python train.py --num_hidden_layers=10 --hidden_size=576 --num_attention_heads=9 --num_key_value_heads=3 --head_dim=64 --intermediate_size=2304 --vocab_size=16384 --hidden_act="gelu" --norm="layernorm" --norm_place="pre" --norm_eps=1e-06 --positions="rope" --rope_theta=10000.0 --rope_fraction=1.0 --qk_norm=false --attn_scale=0.125 --bias="none" --tie_word_embeddings=true --parallel_block=false --init="normal" --init_std_qkv=0.0155 --init_std_o=0.00346 --init_std_up=0.0155 --init_std_down=0.00173 --optimizer="adamw" --learning_rate=0.00103 --beta1=0.95 --beta2=0.99 --weight_decay=0.13 --lr_head=0.00396 --max_grad_norm=1.0 --warmup_steps=347 --schedule="wsd" --decay_fraction=0.59 --decay_shape="linear" --final_lr_fraction=0.0 --batch_tokens=[65536, 131072, 196608] --max_seq_len=2048 --doc_mask=false --train_tokens=923200000 --max_steps=7148 --dataset="wikipedia_en"
MLP neurons of a small language model. Each row is named by its layer, matrix (down: output weights) and neuron, and shows model dimensions 272-335. Each number is 200 + 30 x the weight over its row's rms, rounded and kept within 0 to 999.
A block is one neuron, or neurons of one layer that tend to fire together. After each block is what it responds to, as a language model described it from the Wikipedia text at the highest values.

L6.down981,216,235,201,232,154,206,173,203,180,227,236,182,226,163,163,201,210,176,229,190,203,181,212,252,165,220,163,225,201,193,243,215,235,186,161,220,166,216,188,178,266,198,173,186,188,272,227,186,177,226,233,231,231,191,206,247,219,234,191,234,249,216,197,196
Responds to: Nationality and country names

L6.down97,207,213,177,212,199,164,164,195,192,222,179,235,190,179,186,241,235,200,120,177,182,183,220,245,195,249,228,218,221,188,209,181,193,138,193,140,169,180,165,219,180,214,143,179,169,187,240,183,175,216,182,185,211,177,231,199,181,191,184,231,193,210,209,189
Responds to: University of, name openers

L6.down990,210,237,182,180,193,163,189,211,160,150,194,171,179,196,226,210,216,231,157,267,197,222,214,162,212,177,188,180,216,211,171,212,187,256,209,196,190,184,238,214,132,220,204,173,191,188,159,206,148,189,203,179,181,231,236,237,189,232,225,202,168,206,191,181
Responds to: Table numbers and punctuation

L5.down719,223,234,200,233,202,142,195,172,163,186,221,199,174,210,171,180,216,173,203,232,228,212,164,158,228,189,168,169,170,196,169,231,226,170,142,204,191,255,191,182,250,192,224,133,244,208,196,192,226,183,194,197,219,236,223,194,169,216,151,191,161,236,205,200
L5.down842,206,189,212,245,194,213,177,249,160,235,190,205,168,235,197,212,200,223,190,236,252,187,209,205,172,180,200,180,253,148,212,257,180,224,141,174,238,197,200,189,223,178,213,229,170,177,186,204,194,248,241,155,187,226,242,240,212,160,201,166,203,134,211,209
L5.down969,238,205,203,207,219,222,157,129,201,211,159,170,165,185,212,156,186,206,191,290,218,244,169,223,201,187,203,237,213,162,268,180,189,189,223,182,103,239,218,204,223,282,237,177,203,172,227,194,164,157,240,211,192,197,203,174,228,191,230,222,190,153,174,188
L5.down1108,168,166,225,204,215,200,191,192,193,202,187,147,165,207,147,223,182,185,205,228,187,183,243,180,201,154,203,197,219,180,214,177,241,136,204,191,220,210,200,219,238,169,204,201,185,200,135,180,197,232,236,159,189,230,140,217,200,135,139,177,220,205,197,242
L5.down1174,161,194,156,205,155,214,197,237,169,215,194,252,151,203,218,177,166,190,237,189,153,269,237,188,208,225,213,220,156,135,164,201,186,260,221,233,189,279,225,230,258,203,213,173,222,191,231,187,267,193,199,221,193,205,203,279,179,158,177,163,195,179,195,217
L5.down1734,220,178,236,156,178,215,234,189,236,180,218,185,223,191,256,221,204,192,215,172,221,184,195,163,233,210,228,189,215,241,237,195,247,195,179,241,197,153,171,263,172,211,248,171,216,148,192,216,198,176,172,207,205,199,187,182,123,229,154,180,206,202,172,215
L5.down2021,208,177,200,208,176,184,219,178,211,174,161,186,192,206,210,187,199,214,163,164,209,168,212,217,165,209,185,196,221,197,187,187,202,143,169,145,190,173,157,226,241,223,180,207,206,174,221,218,152,153,208,276,260,215,207,240,183,166,239,194,218,200,193,222
L5.down2206,180,264,244,234,203,196,190,172,246,205,227,238,161,193,263,155,204,120,156,187,224,202,211,226,208,204,187,208,145,221,219,186,207,189,209,196,130,235,214,205,180,242,201,198,227,224,233,237,180,227,191,143,227,203,226,233,266,175,137,242,193,206,186,233
Responds to: Connectors inside institution names

L5.down383,182,249,189,170,264,219,223,190,199,206,195,218,232,208,169,234,164,129,197,223,196,216,181,206,234,250,196,210,239,178,177,252,232,245,262,238,161,211,193,157,177,187,226,175,194,201,238,232,144,178,143,146,165,237,210,219,215,221,181,242,202,231,191,191
L5.down442,154,182,157,227,219,212,174,185,174,168,138,200,228,172,200,219,176,225,226,215,152,180,207,201,202,209,236,186,177,172,227,154,194,175,233,197,159,190,215,179,224,179,219,237,195,215,219,216,214,175,182,227,245,197,219,210,216,176,232,197,256,217,181,211
L5.down1098,176,166,184,195,184,193,150,144,213,182,230,178,193,194,189,188,170,180,216,180,170,213,209,202,204,223,218,182,178,200,238,226,213,162,217,178,221,225,176,144,251,197,232,193,185,122,195,205,198,190,227,224,161,198,193,234,228,178,247,195,220,213,140,202
L5.down1355,185,218,182,192,117,224,217,184,153,159,231,131,181,161,200,263,146,176,162,230,158,263,196,175,187,201,221,145,202,133,187,239,203,191,187,206,174,224,245,133,247,161,171,213,254,207,185,163,218,187,170,215,172,218,185,174,224,260,173,181,232,233,208,223
L5.down1521,164,160,163,227,247,197,214,231,188,190,215,203,171,179,203,248,210,155,224,201,208,212,146,207,190,203,212,196,206,189,198,236,222,197,163,261,205,167,213,191,222,203,164,177,159,224,187,222,182,190,183,215,210,280,190,193,172,197,156,198,201,264,194,218
L5.down1533,173,209,181,175,191,195,197,197,179,225,214,219,226,187,191,203,183,229,240,210,216,178,216,244,205,175,231,184,198,222,224,178,229,152,219,190,218,214,236,254,226,241,198,194,203,179,220,183,191,180,187,134,238,230,262,203,200,201,167,130,256,264,187,156
L5.down2103,180,242,194,192,164,167,195,169,241,154,168,247,114,244,165,208,216,254,230,157,220,179,192,171,197,169,200,174,203,168,184,206,147,206,199,225,213,168,169,109,205,149,193,187,231,255,221,200,199,216,203,121,181,220,180,255,217,208,209,252,179,229,267,129
L5.down2279,258,202,195,207,230,196,198,182,183,194,157,186,238,201,233,228,179,244,194,207,232,227,234,202,241,205,220,173,162,207,224,164,149,184,185,130,176,174,188,185,230,185,267,230,186,224,202,238,109,144,195,167,187,183,295,206,169,131,206,204,214,189,223,232
Responds to: Country and nation-name endings

L6.down123,192,261,241,204,183,256,219,244,146,162,194,229,185,224,143,203,200,200,193,234,187,234,149,180,208,175,229,232,164,255,222,227,194,249,228,182,163,269,168,159,212,182,182,192,174,140,191,161,259,192,199,191,207,218,212,173,230,261,163,198,188,158,211,156
Responds to: Mid-word name fragments

L5.down287,184,251,193,226,175,149,259,230,214,243,201,234,221,223,243,184,198,235,222,157,235,208,184,186,197,185,143,217,206,111,229,192,223,194,208,236,184,181,205,242,205,206,147,204,212,186,142,155,202,177,193,192,222,178,192,165,225,190,250,220,169,140,191,138
L5.down720,152,181,198,173,141,104,188,148,184,217,193,203,199,247,204,242,187,185,189,189,209,211,184,197,211,178,229,189,170,242,213,212,169,204,178,218,176,180,218,152,204,176,205,203,241,182,201,152,257,182,205,240,161,232,203,262,230,224,164,174,218,153,209,184
L5.down1039,212,220,152,221,218,221,161,261,177,206,198,174,210,213,192,252,220,203,145,230,164,188,186,185,171,190,201,126,195,125,219,219,142,196,204,232,177,222,218,176,199,190,149,194,189,204,203,243,238,183,202,234,187,170,189,188,195,213,170,174,187,174,217,164
L5.down1232,205,168,165,244,192,273,200,200,190,182,248,176,120,232,164,195,173,233,213,239,201,240,152,166,241,208,188,185,172,233,167,188,187,148,223,158,201,158,209,230,244,191,242,214,249,194,222,199,184,178,182,206,214,160,199,183,170,242,217,259,257,234,253,154
L5.down1470,174,177,236,184,187,199,146,239,193,173,206,221,238,176,220,262,226,208,161,233,196,273,211,157,238,233,223,169,174,234,220,174,191,242,235,146,193,204,170,240,191,204,261,229,189,226,171,203,211,186,210,158,241,153,193,208,189,191,186,203,208,238,186,188
L5.down1532,258,180,240,225,195,178,221,218,142,246,213,207,243,191,203,180,207,186,205,202,203,175,236,196,151,204,181,196,193,219,158,236,227,192,164,201,229,162,227,251,163,213,216,206,246,196,171,195,237,195,169,175,209,220,166,174,203,109,168,200,223,184,198,222
L5.down1557,183,196,223,173,237,202,176,194,200,164,237,211,203,139,207,182,230,153,208,213,155,247,166,156,199,216,165,175,224,179,171,246,167,218,143,150,192,230,273,232,220,197,167,228,193,157,167,182,161,203,163,182,209,168,236,195,142,182,225,215,162,251,189,248
L5.down1733,195,186,206,180,189,218,150,173,160,204,172,149,208,225,210,199,160,244,174,250,227,156,183,194,206,229,200,192,222,225,186,118,152,158,275,165,200,260,208,197,212,219,203,200,169,227,195,145,183,148,210,251,239,166,214,221,152,221,213,185,231,197,212,225
Responds to: Fragments inside notation

L3.down703,213,301,233,254,212,164,171,190,187,218,170,205,206,246,182,230,203,204,171,145,188,209,171,200,200,178,182,230,156,186,143,154,177,143,198,228,205,180,245,224,185,203,197,176,170,220,193,226,209,174,170,208,200,207,200,257,195,186,214,227,142,227,231,184
L3.down807,143,167,230,210,177,153,182,198,180,160,232,148,163,204,242,187,188,194,113,208,224,242,209,231,185,230,195,187,152,167,182,190,185,135,205,224,168,222,216,187,192,253,210,193,231,202,227,161,193,234,264,153,186,146,200,239,197,277,215,174,222,252,149,176
L3.down912,210,224,205,230,203,184,148,190,124,159,212,181,233,176,227,252,198,195,221,171,171,238,164,241,229,156,182,183,218,202,206,213,147,127,198,140,201,230,190,213,202,248,184,168,157,169,213,212,179,226,192,206,241,165,201,227,193,216,180,156,212,229,204,147
L3.down1354,214,195,176,221,186,154,189,191,215,123,238,196,211,189,187,200,239,194,151,168,199,218,157,264,188,231,193,202,229,202,175,198,234,198,248,159,185,219,233,212,166,222,208,212,154,143,174,158,136,241,139,181,262,191,232,204,196,208,214,199,253,218,206,200
L3.down1749,203,215,203,206,191,162,166,193,190,146,213,191,181,198,193,188,170,219,229,219,150,211,174,188,232,158,228,201,217,174,178,216,222,169,201,203,186,259,207,203,210,221,180,211,192,164,228,192,190,158,265,259,217,152,208,250,160,208,231,210,231,202,216,244
L3.down2102,215,173,152,242,176,171,147,149,114,219,240,165,216,173,233,200,244,136,202,183,217,241,177,235,203,200,148,154,197,153,218,287,217,132,237,188,219,214,170,204,207,219,253,142,177,215,230,225,210,154,162,189,233,189,193,221,198,207,213,193,202,248,211,226
L3.down2148,215,159,234,225,187,245,108,188,157,209,204,181,197,235,198,236,154,194,161,225,147,207,218,218,196,195,242,194,182,207,205,254,173,163,203,211,220,222,195,137,172,183,156,167,121,153,221,194,201,243,186,132,167,202,209,234,144,139,136,155,172,160,200,227
L3.down2202,212,230,212,224,186,181,180,204,193,162,232,211,256,108,222,211,201,192,186,180,212,182,255,234,216,199,190,235,214,197,174,274,215,150,179,192,200,265,163,197,174,238,241,122,199,196,193,181,194,253,219,197,202,217,247,206,173,180,174,174,229,145,249,213
Responds to: Nationality and country names

L3.down82,192,217,234,165,162,251,215,249,184,179,196,234,167,195,185,186,260,182,231,255,197,223,204,136,154,197,257,196,162,166,195,196,234,201,229,174,179,164,217,181,263,209,201,217,210,202,179,166,298,215,154,208,208,212,171,225,259,248,180,223,160,196,202,171
L3.down426,168,196,113,234,198,212,194,206,221,280,150,195,202,211,209,178,143,200,214,141,284,190,153,197,162,235,247,196,243,192,204,178,189,192,161,213,207,230,159,261,158,198,253,271,228,165,151,138,174,193,223,163,152,228,226,192,176,194,223,238,204,162,202,150
L3.down567,178,193,182,125,222,208,215,185,245,209,201,165,211,186,170,160,274,208,197,190,241,221,181,218,234,173,235,209,202,172,168,231,210,173,205,176,239,184,156,141,209,169,186,199,218,217,189,166,179,175,187,203,208,210,156,238,224,181,209,214,200,193,208,142
L3.down995,159,231,195,213,179,208,203,214,201,155,188,225,187,159,117,196,231,204,178,199,144,220,230,244,145,193,220,226,188,216,226,175,251,160,213,270,185,214,233,214,213,221,189,171,222,197,205,199,214,210,164,206,236,129,200,213,239,196,217,214,220,209,175,119
L3.down1223,194,204,173,201,224,190,240,221,255,187,236,146,147,244,207,165,213,204,207,241,304,210,213,185,207,166,257,173,215,188,204,208,137,236,164,136,187,148,226,154,164,186,192,187,230,198,218,157,220,210,201,170,215,206,167,178,217,213,216,166,203,182,138,244
L3.down1834,169,156,221,241,170,170,228,184,179,211,202,192,170,212,250,249,191,175,203,191,212,206,194,216,204,189,228,214,165,200,160,189,203,142,176,135,233,187,211,148,183,249,240,201,225,176,224,194,184,239,188,196,236,236,194,137,216,243,187,175,221,182,241,166
L3.down2080,191,190,155,162,183,219,144,191,200,187,230,181,188,182,196,230,224,249,141,214,221,184,217,226,266,222,218,150,170,197,212,258,259,203,228,243,208,190,241,200,199,217,178,153,229,220,176,154,144,226,170,204,291,216,145,178,159,177,331,215,234,263,269,211
L3.down2260,208,199,232,183,207,195,156,202,237,234,201,196,198,207,161,169,203,213,223,182,165,197,199,260,210,196,240,202,195,213,182,166,200,180,161,197,185,266,191,218,222,223,190,219,203,139,230,204,196,177,236,214,201,195,220,193,232,184,184,245,220,133,188,241
Responds to: Hyphen continuations and year colons

L3.down412,187,192,139,209,166,169,133,187,166,239,222,163,180,230,245,218,181,159,219,198,206,256,187,151,197,180,140,182,201,193,248,174,219,181,226,184,200,246,142,206,226,196,250,188,203,212,209,156,199,192,215,152,176,242,212,209,221,204,145,187,199,148,209,181
L3.down504,224,201,180,227,219,210,190,238,201,199,212,251,160,229,172,169,217,203,183,248,149,228,234,196,161,196,161,218,217,147,195,171,194,201,252,135,207,181,246,205,200,257,146,160,239,261,156,183,187,191,174,211,184,217,165,223,205,248,224,154,206,224,170,218
L3.down941,179,193,219,199,213,172,231,201,213,186,217,184,202,162,178,203,280,201,237,209,147,239,203,222,204,207,157,183,143,222,164,223,231,179,216,226,213,212,163,173,220,256,145,164,153,182,203,201,113,193,191,171,237,214,209,207,174,172,195,189,225,249,252,156
L3.down1073,206,232,212,196,156,205,184,175,178,192,228,258,216,226,179,149,143,160,198,242,186,206,195,206,177,198,208,155,192,232,231,158,185,224,230,194,216,265,189,198,225,211,157,207,175,88,185,166,163,229,239,220,182,192,177,229,204,209,145,198,218,246,209,198
L3.down1369,236,174,174,199,217,218,158,245,187,133,204,178,295,171,150,189,205,153,245,179,180,262,127,237,210,198,259,235,223,171,200,211,223,192,211,205,180,225,201,220,190,226,193,169,247,194,232,167,219,247,243,234,195,230,171,193,203,196,168,188,192,186,185,154
L3.down1476,210,233,164,142,150,168,201,197,196,210,210,223,182,207,206,209,237,164,173,201,157,236,158,171,185,218,144,155,191,175,184,173,208,186,231,187,209,192,237,232,229,197,213,230,162,186,203,235,202,193,127,215,232,233,174,228,168,192,162,156,227,197,190,161
L3.down1587,193,217,248,196,176,157,236,193,203,233,202,257,251,185,161,200,181,170,178,202,192,204,192,175,191,195,210,216,206,236,217,201,182,193,183,199,197,225,206,186,199,140,179,151,181,187,181,207,149,201,192,180,215,272,200,225,217,194,196,227,228,240,212,252
L3.down1753,224,205,197,203,188,177,174,260,154,183,203,266,249,202,170,205,209,154,165,161,215,192,215,195,146,282,184,175,153,165,222,217,191,204,250,205,208,240,217,229,228,185,195,220,185,203,182,261,226,198,157,180,277,220,195,180,248,209,221,187,176,216,208,174
Responds to: Institutional name "of"

L3.down230,229,143,175,236,193,168,186,228,178,195,221,235,157,219,251,295,222,258,223,201,218,220,170,220,215,218,128,162,162,181,159,110,216,214,187,169,229,235,234,174,157,229,215,213,197,148,235,257,190,173,195,162,228,213,197,218,206,201,193,243,213,222,217,171
L3.down557,203,158,188,240,222,213,174,209,196,229,199,265,223,245,232,189,224,207,179,221,224,170,204,215,160,222,206,230,141,214,159,199,193,173,209,209,200,233,212,202,200,237,187,218,194,190,141,210,211,192,189,202,257,162,147,182,216,185,185,189,229,245,225,239
L3.down955,173,207,197,171,211,148,138,235,239,218,206,158,194,222,192,189,202,200,214,224,173,263,169,204,164,195,239,218,191,207,249,221,201,196,130,228,210,217,246,172,153,142,130,206,159,184,208,154,224,247,207,261,204,181,167,192,235,215,215,226,200,203,220,168
L3.down1093,206,212,222,207,200,250,159,188,180,264,155,186,194,171,221,167,229,176,142,219,217,194,231,221,255,229,290,208,191,213,203,190,214,204,225,180,158,208,175,165,179,190,244,243,216,201,170,185,213,204,188,154,236,210,191,195,221,160,203,208,191,194,203,192
L3.down1528,188,233,217,213,230,152,228,222,245,185,168,213,165,186,234,203,166,209,158,241,204,166,156,194,198,180,147,204,185,178,195,229,145,210,205,179,202,219,188,201,248,181,196,221,200,251,196,234,175,171,213,241,264,267,227,215,267,196,225,218,186,188,211,246
L3.down1608,159,179,197,202,219,189,192,188,182,236,161,202,192,220,171,158,171,144,171,179,167,225,242,191,191,239,245,251,214,165,193,142,195,245,177,214,190,206,159,202,211,183,179,233,213,248,171,228,225,233,220,133,193,253,189,235,241,148,169,261,205,179,169,176
L3.down1624,222,161,179,215,212,174,206,241,260,259,177,176,183,207,175,225,238,158,208,224,199,207,180,206,139,229,194,169,205,252,231,213,185,238,169,229,194,157,182,243,191,235,124,253,197,198,210,203,200,189,257,184,199,212,214,214,209,191,209,200,208,170,192,197
L3.down1684,184,186,235,240,201,168,161,191,183,195,204,258,237,175,229,220,212,155,235,153,256,151,221,209,251,164,243,210,258,172,248,174,158,222,216,203,215,226,193,236,243,200,239,208,166,211,168,214,154,169,247,184,150,195,173,224,204,164,206,208,205,131,156,199
Responds to: Mid-word continuation fragments

L6.down38,192,199,231,185,180,220,234,221,245,219,172,179,180,165,208,176,206,137,195,206,185,202,209,213,215,217,203,234,190,199,172,185,162,173,179,222,201,181,219,226,214,238,222,216,200,215,201,181,206,120,151,221,168,148,215,219,210,182,224,184,139,179,215,182
Responds to: Mid-phrase links and word pieces

L5.down88,212,199,195,230,150,195,173,216,201,224,165,170,191,217,262,189,235,180,203,199,159,174,251,209,207,189,250,191,203,207,182,217,205,176,168,195,211,183,227,214,220,174,198,185,195,221,195,185,244,164,229,133,208,198,225,219,185,195,232,170,199,216,216,142
L5.down189,173,196,223,168,235,211,185,190,217,196,187,201,152,192,205,189,186,218,239,173,216,198,223,206,237,167,217,191,203,187,180,167,211,211,200,198,269,181,165,199,248,163,160,247,200,192,229,180,204,100,184,195,239,148,168,228,205,195,208,233,229,275,189,198
L5.down535,218,241,209,219,231,196,243,223,166,159,198,193,154,171,192,169,184,215,211,179,172,186,151,216,151,211,197,227,211,239,256,177,213,195,185,194,168,236,185,169,213,181,239,128,221,121,236,239,178,226,204,165,168,195,194,213,162,174,170,201,216,185,174,167
L5.down886,155,251,213,232,127,201,205,168,190,145,203,211,236,159,255,239,169,260,162,193,218,173,176,162,240,221,233,197,224,181,197,222,190,187,215,184,213,202,216,135,208,210,179,264,183,202,248,243,248,101,219,208,218,166,225,254,197,218,201,211,208,249,208,165
L5.down988,156,185,180,188,174,201,197,179,228,202,186,170,214,194,192,225,160,253,219,205,239,218,213,179,226,216,281,252,237,213,184,173,227,146,188,227,234,181,203,99,232,203,188,235,218,223,159,251,160,128,180,233,166,191,212,183,211,229,229,208,212,165,174,183
L5.down1365,192,228,206,177,183,200,201,174,165,211,196,222,215,211,190,163,182,177,239,96,218,186,235,226,193,210,231,287,188,214,232,189,230,216,154,216,183,220,150,148,210,221,169,198,198,231,189,197,133,224,207,196,163,208,165,236,190,198,206,192,170,208,219,156
L5.down1801,221,201,156,153,246,213,257,214,220,198,241,182,140,188,183,221,192,227,191,221,227,201,190,234,168,179,253,206,229,204,230,219,237,156,226,242,204,212,191,164,175,203,197,219,207,188,151,217,224,193,209,174,213,219,174,205,251,247,218,233,238,171,194,197
L5.down1939,205,220,212,222,224,216,146,182,209,169,166,174,241,175,197,226,197,211,254,223,166,236,242,169,179,102,186,171,188,157,177,239,176,185,197,200,182,239,231,132,176,191,185,201,273,165,173,180,179,273,189,193,173,185,193,243,167,197,216,208,199,202,192,214
Responds to: Final pieces of names

L5.down533,224,212,223,159,132,182,210,226,194,226,191,212,238,160,217,195,201,219,160,161,249,210,221,182,164,206,193,194,230,183,184,238,143,187,229,164,190,203,181,176,172,204,235,114,209,226,197,183,242,205,157,175,192,233,221,193,178,213,182,203,209,128,214,254
L5.down640,198,190,218,231,184,226,213,207,178,234,269,167,214,147,225,169,178,233,183,123,199,207,221,184,176,275,206,153,194,226,192,211,206,231,252,229,172,205,199,285,228,197,201,170,230,191,228,184,245,219,171,157,184,253,227,216,181,176,187,240,143,169,175,178
L5.down693,216,144,235,210,223,221,220,203,214,216,257,244,215,122,246,181,238,240,203,180,194,190,200,189,173,205,204,200,239,262,249,243,179,191,213,224,159,202,210,200,230,210,140,187,176,174,224,123,207,197,127,176,192,179,151,200,188,202,200,202,155,191,227,196
L5.down1155,208,232,175,179,203,177,160,226,201,241,228,188,213,213,211,223,156,148,188,153,195,220,188,126,199,151,143,223,217,161,256,156,234,163,206,235,249,184,187,284,159,247,205,179,217,171,188,186,183,195,188,215,186,185,235,240,151,227,191,183,192,165,193,249
L5.down1286,203,184,214,199,179,221,170,238,190,220,242,179,129,203,215,200,181,188,174,188,257,224,170,191,185,239,165,230,194,186,169,269,164,213,269,206,248,210,204,174,172,187,184,185,252,211,197,234,183,198,206,184,212,224,185,205,197,198,132,169,199,222,197,206
L5.down1503,203,182,208,212,232,234,208,206,208,250,252,185,158,162,162,215,194,173,229,187,233,201,136,179,217,214,209,223,192,250,184,176,189,174,229,221,146,193,156,221,235,221,255,172,235,191,185,198,135,191,243,183,190,170,221,148,188,134,182,169,196,149,220,230
L5.down1627,181,176,221,205,153,215,217,236,216,183,185,242,225,180,233,227,220,158,192,203,246,217,267,227,237,192,192,204,202,186,219,176,126,224,239,155,191,159,189,181,204,198,214,190,161,176,213,179,205,168,191,226,234,217,247,180,202,255,188,139,235,200,222,221
L5.down2199,161,213,230,184,137,194,188,197,216,247,255,266,197,170,182,160,168,201,165,132,221,133,234,186,195,252,193,169,216,203,183,153,186,235,199,200,244,186,161,185,236,168,220,206,181,223,177,187,209,195,178,184,218,216,210,200,215,253,168,171,188,205,190,204
Responds to: List-final conjunction

L3.down21,199,218,223,105,231,192,206,224,193,153,194,218,182,154,227,213,167,201,202,258,233,222,204,241,205,242,176,188,201,242,182,167,212,234,161,162,215,194,189,151,184,163,199,202,245,176,208,213,190,193,180,141,182,204,249,208,225,231,187,201,208,176,187,199
L3.down25,180,224,229,232,155,174,211,203,279,101,199,183,239,166,181,170,271,198,231,221,184,186,228,177,194,221,178,174,208,184,208,196,200,226,182,168,254,161,169,209,169,162,211,233,196,180,201,217,206,191,171,253,278,186,206,196,222,187,258,207,196,217,302,198
L3.down93,214,214,224,170,178,194,226,221,274,167,201,173,203,164,199,154,248,199,238,250,161,214,193,264,215,180,137,182,229,201,230,185,171,266,205,221,232,138,186,181,247,216,235,239,170,171,189,203,162,221,226,207,225,249,126,230,181,239,188,185,263,192,225,220
L3.down555,230,177,227,202,197,172,203,231,213,199,224,182,180,212,156,176,203,175,143,166,228,189,184,171,234,214,176,252,194,220,180,208,171,183,246,180,197,259,184,214,207,226,164,196,210,191,231,220,225,220,197,224,253,188,212,196,181,199,203,227,189,136,234,163
L3.down835,184,225,180,245,235,164,164,212,246,200,254,156,153,181,195,217,220,184,187,194,155,190,253,277,183,195,206,242,177,226,220,208,195,196,191,214,182,168,223,213,168,214,236,156,191,190,239,196,194,193,219,217,202,229,175,163,238,199,167,151,166,215,227,189
L3.down1220,218,164,185,184,238,239,210,153,232,178,178,174,172,227,226,177,229,152,156,159,170,180,217,180,228,174,165,206,171,267,146,222,189,207,244,231,218,193,216,147,237,220,224,160,214,141,264,184,190,190,249,246,193,211,204,147,201,182,241,179,176,187,220,209
L3.down1574,203,237,159,257,253,207,201,168,218,197,180,174,161,215,260,213,237,237,180,240,242,135,170,200,192,251,270,160,181,199,197,264,250,227,211,138,204,159,197,206,190,226,201,225,213,241,247,228,141,156,176,206,241,141,165,244,194,179,159,228,186,164,139,207
L3.down2014,161,213,208,181,196,173,169,235,192,221,149,215,178,198,177,217,200,234,183,192,277,216,224,196,156,246,186,166,199,216,124,176,230,213,213,186,238,261,202,139,202,183,232,231,211,176,234,180,223,209,216,196,160,169,187,205,189,202,194,196,188,157,213,165
Responds to: Coordinated adjective links